Weights of a small transformer language model.
Training: a variant of Adam for these matrices, 122M tokens, 14832 steps.
MLP neurons of a small language model. Each row is named by its layer, matrix (gate and up: input weights) and neuron, and shows model dimensions 0-159. Each number is 128 + 24 x the weight over its row's rms, rounded and kept within 0 to 255. Numbers have three digits each. A neuron's up and down rows have the sign that makes its largest values positive.
Before each neuron's rows, "fires on" lists the tokens most often at its 100 highest values on Wikipedia text that the model never trained on.

fires on: "ra", "un", "lu", "ir", "li", "if"
L9.gate163:088130146099130112086163126148118164129184138078139134146134107123087090104101132130104140142137112123106114131102122156117146141135147080150177149112149088167114116101092078145141111174159166091140144123154088121142120173130108131128121132142124122101134133138151180108130145152122117087100112130121107140192127135116105136101109149099131149130115135097103158129154146091099117129103134109142109124137113143122169093086170173153097146142140123147140141123108097168113121164099138
L9.up163:164089131159091095108135120113140171141111147146151143105157127084164119133137144172111164171141100148149111155132118154100140159135154111099165100158157057138136116154112103135116116104119115085088099112106127140147161125142196121152158143081108109135150124092101110151101151082105137109126110118162117115137082152148119123134105138087131109142119175139118122105116103084098132131128131104139096119109139133127164135129155154127135123144086122113169142166132103114144133103104124

fires on: "me", "ity", "ight", "re", "le", "unt"
L4.gate421:091172121120157104073083165094123115142100140143143132135095155154112115190144159183158139119139130112141096117137141137143132165122169092123164139127143119166102109100133133119159118126066106137120143140125136134096146097167132130111118103127105113150141091128104112188122114117114128155170102125121134113127121151157162128123130149112169156171111134128089073113152135128105159126126155104151081128104093114147134156105143106161113110127120169161104141138119090129167137134135132
L4.up421:155153124123083121145130113118141181104146130123130129099162135143120115119163135171092068128122128132190157129148097139080120109138147158128084151107144112139142090140142080106129128139148150143149143102174117130111098135140105093130135116143131154111126127127178099125144140177137131122137100061086128132122088130150087086086162124156147126129154153121132110104150094161118118122146076140144097109155122098111107108141145145094117096155140093145125130116117142103116136096083120

fires on: "ed", " used", "ated", "d", "ized"
L8.gate314:137145110106104121132094150181129106137135118113159111096135165103113132107124107097126123099178128108086119149123134103099133126136142110122079129149131131127110151105098131100127127172120147151124147149141151173100132152149163138146115146097133120134143143142139103111096186083167090152173103118084145119155092147111136148143098167106090166167109141148140199110153146142122102140139131088165144113155084141093124151096119159155167130143130138105127115159118115081118121134125124
L8.up314:118138134128120119120075178178098061137119147170134092129114141128183143103111136128140131112178152118105170137120124084113132116113091119134102155149118125147115080112116125155131152181146138142136131139095130098162142143111126105115149116081144102146137108130135132107112107122116136122157121110145130117150102128175166148117075137152144126098098087120159137153114145102100111101108109165093137173115106165126160097139103130162144136106087121106088129092104122090109129100138124

fires on: "-", " and", "y", "i", "ra", "li"
L4.gate280:148169169117120126105098142118161147110150146090147146117129120133156142114115110136071111182122108131166102174168119129130147122113153114097126087157118103104096124123140146138087172142147116157131107141147099161140119136103137153086171134103138144152083124152100085111128127087116107150124141168116118154175169115134135130123131156137136138160132134139130135093132130112160136116142103127178118079136135113138127140128139118098143158148140135153189201108097091115119134157099109
L4.up280:142146139086122111097105138135160160085163116140148157114131113146167120084096128137096150167138125145155106170162112150128121157137153076096145095144138064107132129131161119115105112116153120171134127147168089152132136161113153131114175191115129125123094114117140132147086124051161134147127154139166106153158118111148094109116113137115146134144116140126133156074140130120166130118115115137155113123117131135130139129109145160105124154117160113120151149125097088121075108142109113

fires on: "re", ".", "b", "ni", "'", "et"
L8.gate92:152099066091105159148136116113129147120078144154128148054086132143155114139136142099157180106178125105089117140118177133100166122126121131128128111162111132097147157133130126144193116124142127130118134132171114131111141120131122125154114125141109113103090137131112106108128148099112125147136161099113086147131138137085101096166107092119096145143145109075123103116136135159083122079120119116130107151142124163102151097117080107104147115159127101098120090117132132122118106149143113
L8.up92:138106137125131131155169120130134116122080140072151169117099125110139146134140111115172150124166123118128131151156151122135143101188133134128156167129143170120117180148118118136118139089159101181073123145136124112113134110106141156119104100120104147124138122097079147092145151136150121105125135153133113160126108168146127114117145076101132139144157134128161143087164137104114089112149107128112123153121092126151149103095159108076173168132143120121137095146112104170177156104146113

fires on: " and", "e", "nd", "d", "li", "ell"
L5.gate154:155128126075160102098116126139144176151117116127136117113136114132118128108129092118125143140176085140137127146100095188134131064135177164130105139120105142140160114100122118111131152149120156119139106132179119158102156153143128145090137106099146096140125115154134074113115122161121129101116117127104124138185121127144131140155138148120165147147135114137111120121131136155137120124120156118146104099128074159084115089096140120160102138141160129128120141146048181111150153171151107
L5.up154:138158150122141076150142120123132155118113104126153152133118139148114126125086142118075196083144116135119102112129153148100149150093152141149159125095120105123106139082167104103133065200118159120109147158124114151126119129121144101097122114147129120155096128161085107164150136103147138161116150115112111170116114126124108149119145099108157173135128157132100092111158178099147146132164122118097114117111145153115134110108103121136126115122185142134117158169118111108096098112142149

fires on: "ar", "ated", "va", "p", " As", "ed"
L5.gate135:130129115087142123118130094163126111128143115116122115113135111136141140180132111073134127128132113102122174145131117113123084078119100106102101136149128112118104130136138139156125165135128107121153111127145155090117143109198111180140111131095121113149136189104140135125115130135108143126128133119137116176098136135154135154117125128119088130096112143175138189174131133134128094102071136104094110122120103162124154136101087129146109152078139125129078085141139179138112172169141101
L5.up135:128137121117109099105122123120137126134132086122082132100149126108107128141098093121107135145151155099138169140139105108135115127123098138094077163142156139117107098112138171138108141132146133121146136120106176120142103092179131168149134134122170130159165151117185124098123105166078130107121134102132164169094094128154165131112114148112112145106176137158111111153101114142121140108091117079126130130068079136115160165157103123120155157125103114139083100151149155092109125121124122

fires on: "ed", "id", "ide", "serve", "al"
L5.gate294:190128109105169145130136131167150128105088090104108144177108119124186169181115107122130103142132120085098139110118149145080125098142156137132103157128154155113116114154135133128163130105127085087143090116153159112157167144161142146137103076113118132156105130126161107124123102123141128099130075116105113144139089131124131144112125117101162114108112112148137150151134163129137132104121117120101132083141112164114143167093114134130134184120129158116063110128134160115136123160144144
L5.up294:118151166073114119105112142097116159103176124115125130148100138140153160109125123131123130121131119172101086173128134116117161100131128130119144106189106093091123108115081146118125113157130134105089127175160082110108137156095140114124112154133121122086149117118139102085124110079149158100117144159163119155144122123161113140116139144126133121153172090141086170142168086155126130127136119130147143098147137108123138127154164116172155118113073120089146164142127134107124080114114138

fires on: "é", " gene", " Ju", "if"
L9.gate218:150153095122155108116076083140088151153138073144122099119084137113108087172162133136112112107118096115154151153127127129108093130123118106091127111150140069128128114167157149111165177138115146125156131107138118145154127097150131136146111121127097115129104119148149104116110180122112158124157140146100144149143177118157115105106119156100116146114123133122101173157101151112136173103112122097129120111126104151092165157106140098155114148102085124057114118127137160129107126146101131
L9.up218:121151100148151106125115098122118119178130171094137139158118147106139089131135087131141090086108129088169159121138108165097096156172116108108109128177132090135128103154122137125165123128126124180188097077128116152136119156123137179097137118133094125126143117148082148129131164088134159159109184155110096126140119116139105103147128151131136135112141114149115138136102116089128076116121121123148116080144144171145160126117128113113156171088119137106137141123091141117124135105127115

fires on: "y"
L5.gate318:134132129119073104119132082131129103113093121115144100169110149156107134123098110133114105144151097128094131159102135107146089117183183164129126134114128132130113145111085170083125152089101130116122126128116122105121145152158136114132119103084120114092104120090111106075116169141100139097091120125179127158127148136129109181136125098141086150129082117111115141134132105180124153094129120114128172122131100156154166141123139133153156159064134119129135109131090147151095120130139128
L5.up318:083118113134143175109120116138142098144130127123119156146108116182126150128095096065132168124118105136100120124127104091098160121124202146121112135092140118112117123130102126121108099097122126142093100100092129136086138083175143091105089134135131103137135191146115126131157122145104097145120132129171128151125148130105136142102138083109183133124136107138086146159135141079134126147141141132096145166108114098158145118128091122131152144146082083111143127114116119151150116169152112

fires on: " –", ",", " was", " by", " (", "-"
L3.gate134:138133141144143121125135147125148114134136149120171168171165069148162158170135120123121111095113153147153094129099170171149153139104139161143159131138121157108095118125139114152123100088141129119163116146104113126089124137134131119127155125152088124105134138116123165133113103140139125202159140144121095147103125073094116105149177130124125130153098144152099138120156173119186166142102134148138128141144115102124123134108074129149114114130100145140174128144090084107171160127121137
L3.up134:114137117126133100142164221111113109122123118105148149073125160164143122134135150128104128107098135155133144147167131161164132146122148117139095100135147135109094135103169139131150138123117133080143129100122128112172128170154135136106151128135106141102117144101136153131107145163092149183103107150126114116111171119119126116109104119129121129133122135132078100079096148155156088140131143122133116136110108113081141134123081118081127178148143123155118153116099125044116143140138145

fires on: "s", "a", "in", "f", "e"
L5.gate258:105147138146123139143114137175089105089096118159109128154107150121136115171126176121152153090125126107106132130108176133078091109155151087120086099104105116110093141147129112131164114096148085090132142078127169112115150133120172127154120096115117151133109149117085156123183122144114136139154143102147089151152132109116107118130109127126145130144101142125134166137125163102131124105110086129106103110102110089183133136112128133121122181123151118084126099156100133149104165139098113
L5.up258:167115107143068073124169145142110150107148101141114119149119137115123120133120122075132193163182122124138143106131112122111076112150134101082132110134121157089133128100146156115113121113129139155086124173081087134121141110145127116101100166110154125150140114182118129085120159111134108104109119079145137164154132146136105136146089106130095119113153124169127134126128100091122114098123101150122140100130116109103142115141111104152124125120145122104082060124101157128112148111115120

fires on: "ch", "me", "und"
L3.gate136:122140127133147109096132141112148130149108137149124140112167124141069165141125116100156111157155135110134137086146131097119133156070107128099172132127098146122141164133126140130133118126048106054149140159132087126088133132158132120108166144118140102141107158114098118133137103091078114061132153144159137108154134157114137116138117113136130150165134093119110124129140118158132135135121155143104122129141129088126143132094147121112133135124125209091133119115125112093177179130134140
L3.up136:149148120140138123132084182130137129121110144169120132048132144132120152122132126132118139214153122092188130138111143137114144118120158126125111089111168138125132146123113102156153119152130124154161110117137172145181109141154129124145109125152131150146158111116136129119127157196141057089131138103106163119122097120110118114167148118128140127139121129100133177123124140128096178102119163119162138123134140118165126140123166135099150118141129150099125124130127144074126154142084143

fires on: " |", "===", "or", "."
L4.gate59:174132111133150106100130133125156129096135127167128150083092121147146152105123109129117130107122158120109136127155136107116112105155095142150085193109113184137161169141138129092104153102150146133109114114125132126122157100114179091129129072155131108129147176114132104103088095110145129137133094131148138101118116154107126110127127078129149157135115184167153132136133121122087162122119152115139087097113084090106128152110144153125118109148105152156125071129135133106082143126147169
L4.up59:121107101131163137166126133090093124123141137128162161175160108127150123103113122087107132108120119123083113110154106168113136164154135178146129106134163122140149163072144160099080088122115126148118166110159127112131131093141125141146140112142108191130104137115126113099116093143148131123124147139090115182121134128123140104114144151147118133110161101140104124102129110128161148164150137151167172162139158123139125135110102088117120101099086150127110072122105125175142150124181126

fires on: "ult", " A", " |", "d", "s"
L6.gate112:138133105099110141136081121158114123091124131114149131124150136128114166167160113139159163147117073096119118147161125103141155111123181136136170109082078096186135110131092139145178134148124163117110096115132087097125169126138169098151129125154094130109121111097111116125146178145114117128122111094106165154168122147141104137090171138135169128130120102108150161147119139114139104120113106169113102127098148095155127096086121117171118163139130105125123157141099136120114131134130095
L6.up112:112171102137112147130112142103149119108119121157135130103132118131112123125109071143114160150113120113081074126163108067133152095146095156123099111101121143162108124080120162111107122097117146140110140092093141078111115082146157109139110163142115130159117125133102154106132134140145117165140175141112111132173133146085169123130127135140145174130155140099105102117070130102092142130092166143115131160077130147141100118155124088099168130146126096125147151132128103128116091124133115

fires on: "ur", "ine", "u", "o", "ong", "en"
L8.gate66:180127147107172115078096110123099163109093138123135127125143115137179135131132154144146135131141144132117115143114135183142080132138106154146126113133123149107129118137094119122117153117076200127086134155155090147149116174159127144109171153123145146157122137089180113127128114137103123103070092070167108097124126104108118152149135134130144157160102118122114114143145121117106136137132145066139095135139113128122113149155134163137124096131132159127163152110094146113134170107099140
L8.up66:123117064177113133115168137098106164155095108132136100111104151109085108142137164105124136131121137105162168102109134129157101137085137141102154146111173133137149133160129131117130106105108177147152140141116122142134108114132135127088133157125133126115142095168127137110074165090127151132107120105150136134117110143160133169149088073107138101097159149144100144180134112084106127142114141126142121103137097123109123130138091121167128123133146154149105123119172145196082104116155109

fires on: "al", "a", "f", "th", "gg", "ub"
L6.gate91:110141094113117078134144075158055127124127069183145097163117120083137104173143123131106104143131108093137131092150147156136094145176121098135116158105074117117139105141141152140124155162086125121130134112121116154153145102116124119116134152071133162099130173124141131130135136108147086089118115130141122132112102112145146123133102119137149093105130128121093158132118137188155103098131118149093100131150139137134139106098141141112137143118147124143100105164113184134090129133133113
L6.up91:113119136164097131152157165181135108135127111154133110123132092157093134167120161153173097126151125140069092085130142144143088092143130145075098094143059136141148148133129122089155100100104118154112179102126118098097115118137136131109089117123128115108110123135134141141085110100125108171118124145157145165119146137161095148131113120137129091132125139171174102114116124105097168148083139166122153115114110129137119116134136152102100101117130149097141081163123144125123121110121138

fires on: ",", " |", "by", ";", "les", "to"
L4.gate366:126139108118161140095106117120149099136128102138113119104161113149134148175117152155134100124113137125130144114138191094099131110139111126118065140145140106097164116135098121138173133092122108109139089134119126146150148131148154132128149125152138094152153146107123149184113114156117149114115127093095139107096123126126161087113153090125170110145102115071116129202101141095104154106094135123074120150121079128149074161111145142123142142138114115163114131157162123094121113142134162
L4.up366:093128150127149142141131155152124085139145117135120130080158108121158106148114113115116133100125124109130146107095190146109167124105136122165110129144140129142137164123130150105157145095098107128106121144149140093203126144198152132116116095166110133179125100116126090098096084103134131113082141134088136090147155138115147159116142111171164124103140155110097128151133149158123129111122102123126119138122170144118111110089095097143161150142125132157092127168113143159109122143178141

fires on: "y"
L6.gate257:091125127143153110100112096125097095069119096129118095184120117108111137157111145093110115154159090117127113126167116127113122139182114127135157120080097113155126116102094141103122188111117139138128140133100118085120148119126156151106135111137071143148121100156153119128119098134131118086089084145165116145107137170105079150083133119162093118147080120118120147121137150152131116139134112140115166082105122153159102117111122129141141153088110113107146108109144150139112147167093120
L6.up257:117137116103154139118081131073169103107117131152153133118091166188088123125161077108155133125159106136123110147140110129106122156108138094124123101115082093139148133176095162159130116100166180148124113143132136109143115137134088139152120120098144078136149159121095106138140181073137137102145175141154137128138123125124158062127141124134157173106131120114098131141111092128154121104090125129120141162128135112141110161107143114120154125114155140126117179145133130149130108123129156

fires on: "ance", "00", " Gu", "69", "60"
L3.gate8:148130113092106140128144148126178148131167124147107114126067130138129159125143164098137108120140139128123139099093107074094131097130141113157182137133106122128144128139099123120136151139100146156160119078134143133113121049118108092161128118142143140108156125122151156118119090119193112168101131140077140123132132111132128124126152112127170115160137135120119065157126132149093136111149147111124120075128105116117103147083175166070106090143146143127134144111130148097141131116126147
L3.up8:111119151155124111114138119140146141119164131114110124201086081142115073161131141166143140159150126125139124111066138148122122100122165156152150110146104126102115123134119133135140114140139126073127138152139128141131122128115124106129118090154128119095109127127114108134147106123129120045138142145135148153136109161147141121147148128139136119149124127128129117112084122134129144100125092132157109146095114141100113116143117122164006095094090124118085114129153112163152169122110128

fires on: " |", "ious"
L3.gate337:169143096148133112113117082139127085141150143118114137084144112084125097143104141135179112171131163131123174134122169123121104173155149128136073147103107099154145151121117121112125126146143111125145109089132123129134137094114150088123130144140156119124159133139131138111100114134132110103136108129126166115120118125156141164176145125118138134155094148135148131157133101175109133106104089088118099107134080113130105135072182148074101086125135141161061111140156100108109138121118125
L3.up337:141102167152183124178083100148118122148168124094144160100149170149100065120126158133168130122116145115157123126132148130141128169138134160136098129105119092129114138133100143108118125107143088097127123140120114126144099108142165131146140164121130118130145119160116132110116122188118129199106116114126143154101155137169120146129150126127139137143135143141098120107111128130145156114132100141085139144117138157071095130090090087107132105121115085136098109119122049130135174124118128

fires on: "at", "ven", "w", "ri", "gin"
L5.gate37:174115132111094103114086123133089171125082105141115092135146155104152086125175158118096103144167170144142139160143100156126159115109159147117132108148098157120141119130100171136099172160150128128121160137128149099103159133122123146096154148114128108136130109135118107096129122167113092118154107115179128114175105165184122116141091141110114156153128135149138125115144115166131145110163124128163102114140098135125136079101135140161100102118155144123094075134082135132125144107117129
L5.up37:124130135138116112098122111133090155153126142164120154123110104114146048091173124135136132114173097130152128142107136137120145126097137138110111127155112148153149100068125131133102141166115107119137135151138147119145142154143143115125169153138108103139086129129165081113135117138144129112136067136144150128131108113156118131153181112138099096119150130159130164066150152165097118121128128133128125126134097124150127078121155144175106099112145108163118084145166094170143168094104087

fires on: "th", "ed", "–", "it", "n", "id"
L8.gate286:179098129087151139099161159166148125153113119127134170127141104171186140126130123149138097167144129121143153127112147167134120113140134123138110141120117148124132105135120159163115172127102109094099129087165103122108161156120146110122127121112105124134113161103194108108104120147171127100141104142166128124142144123162127159100130108107107120111139083155119112170144134180180095112118160132112111072120124137136135090080130124144059104113148089146115124128119121114139139158135120
L8.up286:165137137123148153115101152111111127132094147187124128115117142149125135113129124129106134128121149121114133164108131120142150156144111104176115101144094117166134116088150154145114116157132142119130131141114120164063137125111104183124142176131136117122143115143086118117148131115146117110162152145137156142124149144176196131150069153087163118144131133120112132153119174146163103096124108119123126179152163052119150114111138120126105127134141100096080140124152162167166145139113159

fires on: "ed", "y", "t", "er", "ult", "ard"
L8.gate190:120113089111141112117054107156147118136114095110130161152098125146149077152134119142079097110126143114097085151149124159100162138151109090116110121104139103156150122107075137154110137149156149113126123078077153102110149156133107123143103133086104130127080133122164119111102101150104132114163129143140090162160139107141120155164134162124119154145103148095152191118143138126124125094127159118099161104175138119130155136112153151136124132116113122132151163170114149133128129126094133
L8.up190:120139157114135113146120151146114115126115129141151151096123133150122141165142107114095106115120146110130125142107108113122132161143118124124125129115100088148145159134078175140122109101203128128127082114128135087119144143182129129125109106138138101156131128067125162115138120132121140125117157129163114100151148121095104140121122171153118112133073161113086109108105130118167141140081129151127142104152192089195161125111138119142127122060143182153128154133094146151135163106131133

fires on: ".", "ill", "en"
L5.gate328:166154087091093152166119095143126136090079121157145144142116092124159094134153155134127101106144153139122114136139100166084094140130122183129157129138097136105130142113157115118181125126125128125125114124168093155107124123150127125088110134108068127115102145161136093101122115123121144099170139149156097107129115132079105074134152124119135091144133155147142090086189172148152124070085118116156136117116107123131150120123142119148144125127149137112139097120108093143116136112116106
L5.up328:153126147114150101137129129155129141088104148132167188117109140148124173155123119139079136096195076141116110179142156152099155068142098137111121120144076150133161149140118157154137111089185112129076135139161094113116156095127146116129143095124107121121092151111149113118161126120107143114143140160136147154151152146134118138138158123180194120130124154134138112110129160129158158139140096120160127097116120113113137145112120125107121134158149121102140129152086120116164146124126116

fires on: "mark", "90", "00", "60", "20", "50"
L3.gate302:176118134128132113125121131110131126132163130131110119086136108120127044167115139123164123161131115118154136133123205094132124137114109103123092138124086097176131124151115110120095114100096129136128122130136088152115116128090118075123088141165147090131145126107101124128095166111183138107139110119098160149117136159169122163162154116125136120146114148140146184127149087161113141081097146094153131075105116109134121118125137138118143087132118135112100108098134107087141127136110129
L3.up302:147123107110120107133127166126155149124140139123080096072144098109089160147126119145134107196131114103120149102081124096111103137125123139135156154138114141140136135136111106109116113138117146110157115163121149134147122082116138123179134106166138143099153143122150137135108158175109115016161157128114151112136130118132113126156122137142141122143160107147152115138123109136106147117138116122151108127131127116161115134118184138129066104118119118143146124141128151218126124127086119

fires on: "o", "ut", "ter", "t"
L4.gate119:149121137138147151155083125116130149095118127086143123128132115125115125150144174122075151130111132167161128097130117143152120145095123120106135097156123115109104144107121104145144129140116117145123131141124152137102152096081150123085131134104109093134152170155134120147107147115110149127126097142136148170153130144116101177176094135107094117148127143148109118146162129108108131134136131119125100154145147086086143163108147136131163071171084176103126108134101216112154182121164134
L4.up119:175151113117102146151097173165074178147091141120110118172132138100153118139171176140115117131095160154151151140146117170132113127124142155108130149139141146102142123110135150083141156152098121118104141171120184126139133115118158140097106124104143135096136113101173089119118091134168133080115093096142127148164100147172108174134091165132158130152129147139136137102099138141126125104140112134117176149114127105136151111122142115157104153116092146107104080131118146131146141119152144

fires on: "s", "n", "d", "w", " of", " |"
L5.gate424:108133139081171162109146137155129130085127121100140176134107132164103096138169063115128142105136094076120142161090143096161141070146137137148111145139129121138119147120097102137121100131138119141112145121148111119140115122102081142146135134119110133158116181143150154120176126139110140162107126143126100159107164156100141121108138130127179139111122109080100116115162118115162087101129110144111094126091154143114127100140168087142136164097136125097152166158103144130111156134151101
L5.up424:113139096125169166110101154137138103116142115158140143095145109175180091094127107161157155150131144138121124124145156082136147131149130180142149090127126102097145127134148132109112132091151105128129158117119122125111128133112146134140113130167118125167137124100133112164096117111128156130158157155155095134144127118107138123120102164164120136110121135112108110161102114064162104105073100092138127136104105127144094126129157115065115139102136103138160096075122163129145147179183135

fires on: "go", "T", "lo", "et"
L5.gate396:131128149115103102152091095128077136136125113126159147143119134169159116127134109099133146157147108125103109144146122096087074078155136102131185146124099145142128147137112106119125172141099108145100118147143129132123149106095144114114119085121111151123068101098110118167132160102141109120172156108153081116125112187146123132175142071109160136116111145114126150123121142145165117124147109132125094113132098160098113136119112120129174125090172125144093126140119140108088104144083118
L5.up396:106103135118094090184110146105096128124123126110097140158112154131120166099104122121116161131119117150146113088150109115109133140125127122145209155129123167154111124147154100140129120142121120136099162116138143153115106127086166081136106100149141172134123071154111097132122159102133125144110176153105108083105106180125129108166135115132145134144159137118138144128104145131171157170152125132124147091108099130117097169151113125116165106125114135136148108139147139085092061134128149

fires on: "en", "ge", "on", "ph", "g"
L8.gate183:173116141133134128129137113112099176103093073148172134074100150102108126149161139123150131107140119133100116184107115169091156104115133094150163124096116124143122189120120140107147105137163087150122138136153098150164159130164145142108101129127117120079099087149129104100138125095132132117170153148131116094166149136143094123144158107128093138135134169128101148093131152133163140112136110112143098135140132122123176109114159104111157151114136127106088087096094139149138103119127121
L8.up183:137115098173128095148113130133109051119106124124127182136104131153140138135124143135114141122134118146123092067104140136093113162144136159065121119104125116133152130098098150125151109106139157115147158144153094109115138150140134106140109087096146088124151109131140158094110164117121098126106127157118154113128173090112063123104125113109139129155122135117136132159162118134129133104141090113135140087143138133099183127177091103117174120150099166105123174123114149159138106107111137

fires on: "e", "lo", "in", "il", "o"
L6.gate351:152124151122114158104125114115152123133108115166134135137123150130103104091112120097060123100168139164150131121104151135114146097135096100131158130134117098157095153078133128150121134133135078160126117104133086130152130120122106121113094089139109107133130143128127116104159146086143163132165143137140090179120113133085120160153106152112086152120129141126077087100152155179149111107097139140146102134164123155136150089120178088150143132131147142138120159134075146130126104146088085
L6.up351:153120108145139125134119118105121136122135164136171105088109150167183132104149135084168123155180144154107128159110147149102137146135166158086130122093133149099112190117111153102098134092121164122112153126147117123121132156108163096114085107122123144127096136114095130163121128127163118174117120099129119158137124152128126093120148113080144153157163111120083095115130119109115135121176154114149111148134106120137088113111133137117182094132164121125187169141100140154152099130116123

fires on: "ven", "d", "at", "au", "ig", "ar"
L6.gate376:121147111097126140131131128102133130158110145116108108164143134110191113110129148134127156138147133126135154143166131151117138116154184142108101146122131190141104142099147127142094144119134153130117099151130174138108170164142126156101121117101123069121137136131135111116061102140105128091140092127189112148130113148158131170163125140112123108170117149150127163087167155141126128134134110086137140107119041114106144136101126130174108112122137163139077096115119142112134121149121128
L6.up376:093171115131146147095100124082103092143128148121103099197134116130122110140130128132134150093117122144158130103100135150184120091077101129099106142107114142141103105120079124124130118139088118108136131098161120161125118110086124152125131166111105120171131125170111159131129125138096137148102094148166098124131151166118143121132136142164125127113113144120122180113106115109124157156121113131085138144097066145142120111156144148131119086173128142126163099145176141093165176134133125

fires on: " —", "–0", "–1", "–2", "–3", "L"
L4.gate62:114123133080169157145137104127149144129119116142194143155136112231137118128146097135120100140121125129071128151129108128140135119132165124133146151118120093145126120153135124151124121133153155107094094145141156134154144155105111149160127136112085143152073134114138105173144144112131108115122122092161082166142149144119083123147143110051141134097132154111136129113139130115131077120105142124111131078120152097096115111114109130119134165074143122119145145094126156138117099142135117
L4.up62:105126122086103160186141133107161144130136134132135151141144088188099137109104070169135098149098132145096119118149102144137143127129130156139123124124128105128121106161176154169098106090140160114144110161118198133147156120087106137173134143119114183118130108094118118144157135123122153148135138088135132137113114104125115104134165111118130130093157159131156134097125104124136103113101122095147149063113155085113144135146107105101175152116131107153144142103124148149095107102138125

fires on: "y", "ri", "c", "ur", "ra", "ric"
L6.gate444:126121136134128142116134098127138162081104071186143152115122091114072146163143082118125124149135087110102151160103090137112097099144122104137136128158124090144155118113091122123124144111151150143105096110124119073081178129153134131144143137114108135112121122110169138110186121133098184087119135194151146180128143125088081130132113094131144115093105124139089142152163180114096120133140126120121140148128117143133159116105129133117116125128094106129102128113121125142137104122112124
L6.up444:099130141080162109089127108066096114098145129136086139144127116137136134150148084135109131157147082073080112137136103088131134143130125094151164120128111104173115109165142106106082175123124122115131143128152133152123157169097125147166156171118109147127114129089126147144171129103166147124125136136150125142099124150118118105094153140116150140129114116118146147098123113163178111153113073133105123120119115124152140138130126108109135151111135122156152184124145123104162183141093160

fires on: "mer", "ive", "ur", "en", "ist", "k"
L8.gate269:119131149141114115107120104119149150149120162114129122142145157163113097113166165128119166122189141137105137130127133099127081135137105170134135151105119155136133092126110110120132190149082177120108113108153127132158130158132109141159163132115127123108124127079137127121147104103135138073137116107153104138121128174109135184119101143128108126166096091141180081154121149123079052127125082115153116129126139101155114101106116155176129107117126119111129142101111145124133151124110172
L8.up269:100128101163127124113161146129148110108126108142120155122166088122041088124106169140149149133130090094097126148150129124155083162091141110131107126123120148108120139138139069121140152133099132099184126081115169138190131148104120102143122102113149141155105123090135154177158152114134081115153103128120123124154106128140136165141123108144120142139144134145154144103086138095079070173125100112133145157130144115163125128112136127139149142123099107142117153115129101153125137112130126

fires on: "ut", "k", "ak", "t", "ar", "q"
L4.gate125:144111168116159132144132142171132152114128116141125119127126127136127123138135153142131146111139146143075204159123143101135051149144171128121156131128078098134133120075084131114131143122095165129120127090116151138130139110160107137144137120112131136098097132095148125151120104175084111136119064114139116210145141167119119136119117130115106127156103138156179129131128154138092146130088170119102104125119115097110138119083113115136100114129114150133118104132110161168145137165136116
L4.up125:137108144108128114167151136136148162094130129104108117127126129136093119114097152146137162107128143128103168158109130108129091144125153152143136122110098141126126087063111145158123133120107174103127154097087156156108077112123107123135137103130156191102127133134152097134125099201079124146133122142122132163125086145110138127107126125145140125128160124148157103114101140148098190155116171124138133113121114076114153148145107095143123079175084137111135108164127160133163126126151125

fires on: "ill", "y", "un", "x", "D", "V"
L4.gate2:156106168104097108123142125149117120061119113184081114115114141136128096165104168108171114128120141088149124123125097095084131135138131135159148161101154077134141134131079141086158120145143131100173146108153093128115126123077117115120137133082142108123130109103104137119174108144131111117080161125143136156114138148124097140107093126156138133138156130103109199128138140165113149148107153166145157070112128108130113111125135112133109126129134135114143123119132090168118092148145138
L4.up2:100126119132135150113140134130140088109117143101141117124116133175168133137110122149163145120131084130110111087146125079116144154128166131110133138122109138124106135126117095154132129086158124092104127113139130082160114133108116115163130120152119098072129123086124133162123129105082106153185123153150113136160154092104139106155117145114131094110085167101065129118119132157108145159081095093087154142145136102149158135104168102131138139121113180109134176119138135155132072137103142

fires on: "u", ".", "o", "ut", "ak"
L4.gate38:155122157082119126124105109117139140112113065098138131137130114129166120188146168075129141119145114111109162109101151135133156147116142155118157137096139130143104071082119144164159129137131181146112143146113143135156118129132124115089123107128102150116128135164147114139150134099089128141119114130117130142139130159135094117096129106126168130122132084138122109115172153111130125087113121200116115128127137168092095071116114083140132110152138114080138109078116150154139093161157128
L4.up38:139145127130109158110134124107111148145129132100100114124147123083153085144113147142098130106094175136141170084139147133127137168131130173097106100147158138117129109091155146129141139150125154151149134140091140141119134082159128129103112103117152157116135128141147131101112106130108140146093104123128165155131118172154131123084103169095143113140181167186163104144097122106105116104149122128107140155110121092129124118155176139171130094156122095135120081114120162198125144112172125